Weights of a small transformer language model.
Architecture: RMSNorm before each block, learned positions, biases, tied embeddings.
MLP neurons of a small language model. Each row is named by its layer, matrix (down: output weights) and neuron, and shows model dimensions 16-111. Each number is 200 + 40 x the weight over its row's rms, rounded and kept within 0 to 999.
Before each neuron's rows, "raises" lists the tokens whose logits its output raises most directly, leaving later layers aside.

raises: "\n\n", ";\n\n", "\n", ";", "ched"
L10.down1128,203,197,175,186,221,233,111,218,167,202,180,242,156,153,289,209,236,250,192,169,217,209,186,172,180,109,232,167,218,140,134,204,251,211,184,219,169,192,222,213,172,212,198,201,184,206,190,229,196,245,149,173,225,208,246,230,210,212,121,149,169,245,240,249,162,207,319,145,217,233,172,257,172,279,231,173,130,239,164,175,242,182,157,210,239,236,184,254,233,225,123,217,263,210,143,173

raises: ".", ".\"", "\".", ".G", ".)"
L21.down885,240,310,168,196,256,135,231,165,193,264,199,219,203,168,262,204,203,201,190,212,157,326,217,192,238,257,218,145,296,227,182,181,165,214,229,225,203,162,148,203,282,144,181,141,176,169,226,212,174,175,265,233,208,146,155,197,233,178,165,197,201,195,196,307,182,189,177,215,227,191,206,226,202,241,225,210,144,181,198,217,203,229,211,265,172,170,187,252,169,258,165,207,234,200,199,155

raises: ".", ").", ".\n\n", "\".", ".\""
L20.down847,207,188,203,155,199,209,190,204,208,168,189,245,197,179,281,232,213,229,203,198,239,205,225,145,235,211,225,236,170,209,192,121,191,199,179,235,267,267,192,216,200,169,164,144,249,225,202,288,209,244,138,205,246,167,216,158,279,140,225,209,193,200,153,149,258,207,198,187,201,215,221,138,175,143,203,239,122,224,189,210,195,235,168,143,225,226,175,197,201,188,127,171,167,233,190,249

raises: ";\n", ";\n\n", "\"\n\n", "\n", ".\n"
L8.down832,206,207,212,274,98,217,210,184,212,218,215,232,149,160,215,167,220,222,291,213,215,200,167,227,158,147,152,182,179,222,232,142,252,265,183,151,264,207,229,152,319,235,137,255,230,228,152,199,199,216,265,169,202,182,194,175,226,263,198,199,220,143,92,227,184,191,177,147,215,266,154,200,212,276,196,214,243,170,220,195,251,112,224,244,218,197,177,211,93,227,161,144,215,165,215,201

raises: ".", ".G", ".\"", ".)", "\"."
L21.down960,239,161,242,189,232,136,240,103,197,211,169,223,213,231,233,137,140,145,195,198,229,203,232,221,215,268,259,145,300,177,225,219,150,201,281,202,248,267,166,166,244,149,143,201,202,215,183,145,154,148,232,238,241,192,201,214,184,152,192,215,197,171,262,285,216,194,155,204,190,109,191,170,260,229,257,224,168,187,261,223,182,225,223,235,196,183,192,149,147,155,221,216,195,192,195,111

raises: "6", "5", "7", "4", "8"
L22.down178,182,209,175,190,238,134,246,190,168,162,177,189,183,206,260,175,206,267,191,291,275,149,98,210,176,176,256,217,194,251,203,212,134,172,176,183,225,231,208,198,231,231,153,186,205,175,237,188,296,207,223,214,194,219,220,196,225,183,141,178,223,221,176,211,225,214,147,213,252,186,199,212,242,185,219,127,158,224,232,227,183,231,154,128,213,194,207,266,157,143,206,193,155,204,187,172

raises: "9", " ", "8", "7", "6"
L21.down524,201,171,193,92,221,186,175,191,229,153,195,201,178,193,187,134,144,176,128,236,222,218,200,198,113,127,203,202,189,189,209,190,181,194,114,199,240,248,172,165,243,229,156,169,217,180,200,206,214,226,242,208,241,183,231,183,245,211,155,236,156,210,173,143,129,134,150,104,181,235,254,254,190,205,186,146,263,178,196,180,99,291,154,261,191,230,207,217,141,176,237,172,216,207,262,157

raises: ")\n\n", ")\n", "\n\n", "\n", "):"
L19.down466,207,219,194,121,176,295,199,146,186,219,193,189,225,166,180,190,177,150,246,145,206,157,221,278,227,158,189,156,221,239,206,189,258,209,169,236,262,199,218,261,234,136,216,159,264,219,150,203,206,212,204,156,245,204,207,178,201,200,100,193,223,147,308,255,192,234,237,184,185,171,167,230,225,202,146,171,221,237,163,208,245,137,230,174,162,179,144,208,159,186,220,189,189,244,209,174

raises: "\")", "\"", "\"\n", "===\n\n", "===\n"
L19.down181,176,226,171,172,123,104,172,225,165,163,257,238,254,176,98,215,212,212,139,152,196,195,207,196,184,180,255,206,235,123,253,192,252,214,237,163,156,131,175,223,157,219,163,272,98,142,190,163,172,94,161,173,185,274,167,206,118,241,215,202,201,211,289,192,182,247,178,265,178,202,112,201,216,191,166,225,179,174,254,208,247,215,180,183,199,202,196,164,204,198,171,187,256,169,201,193

raises: "\".", "\".\n\n", ".\"\n\n", ".\"", " environment"
L10.down514,185,208,209,249,271,236,202,215,108,181,155,234,241,218,214,205,217,315,207,220,229,155,226,217,157,222,235,222,220,285,175,208,176,199,142,239,227,206,100,215,172,215,105,189,191,198,227,241,187,251,217,168,207,268,161,138,175,167,212,233,219,228,143,127,253,203,135,229,219,258,204,179,183,199,138,168,211,214,232,229,159,193,226,214,180,204,209,173,280,184,176,156,250,218,281,214

raises: "\n", ";\n", ")\n", "ues", "\n\n"
L21.down379,245,158,242,234,212,327,135,231,231,156,235,268,217,236,223,253,117,171,180,138,160,204,284,211,167,149,144,201,218,242,221,158,243,200,190,266,199,205,218,319,299,240,200,209,231,208,212,135,211,228,184,156,262,205,201,190,183,216,186,136,221,157,234,252,163,223,280,198,180,295,158,186,190,240,177,173,196,176,211,209,218,187,183,250,132,181,182,220,231,196,177,225,203,196,220,163

raises: "\"\n", "\")", "\"),", "\"\n\n", "\";"
L8.down472,193,136,190,199,213,121,169,206,107,208,226,200,144,228,146,211,212,210,155,188,235,166,141,203,208,219,290,218,255,167,205,213,256,267,139,253,182,198,233,212,155,264,224,238,77,163,179,219,215,234,189,154,239,204,169,222,203,243,142,214,205,178,165,203,215,254,250,158,254,271,142,173,168,199,124,173,234,183,193,214,242,241,230,223,206,210,152,176,200,219,156,201,236,203,211,133

raises: "1", "9", "8", "2", "6"
L10.down36,204,287,106,187,212,197,234,142,203,225,178,169,221,185,189,160,213,128,221,247,248,204,106,200,195,229,195,247,158,208,195,180,192,210,174,243,229,267,225,154,195,236,203,191,210,200,285,70,239,228,173,180,189,253,179,244,197,239,212,188,212,178,164,203,200,232,210,160,198,294,192,236,195,188,211,219,229,211,241,242,201,278,152,187,162,228,195,263,173,272,152,171,185,218,164,198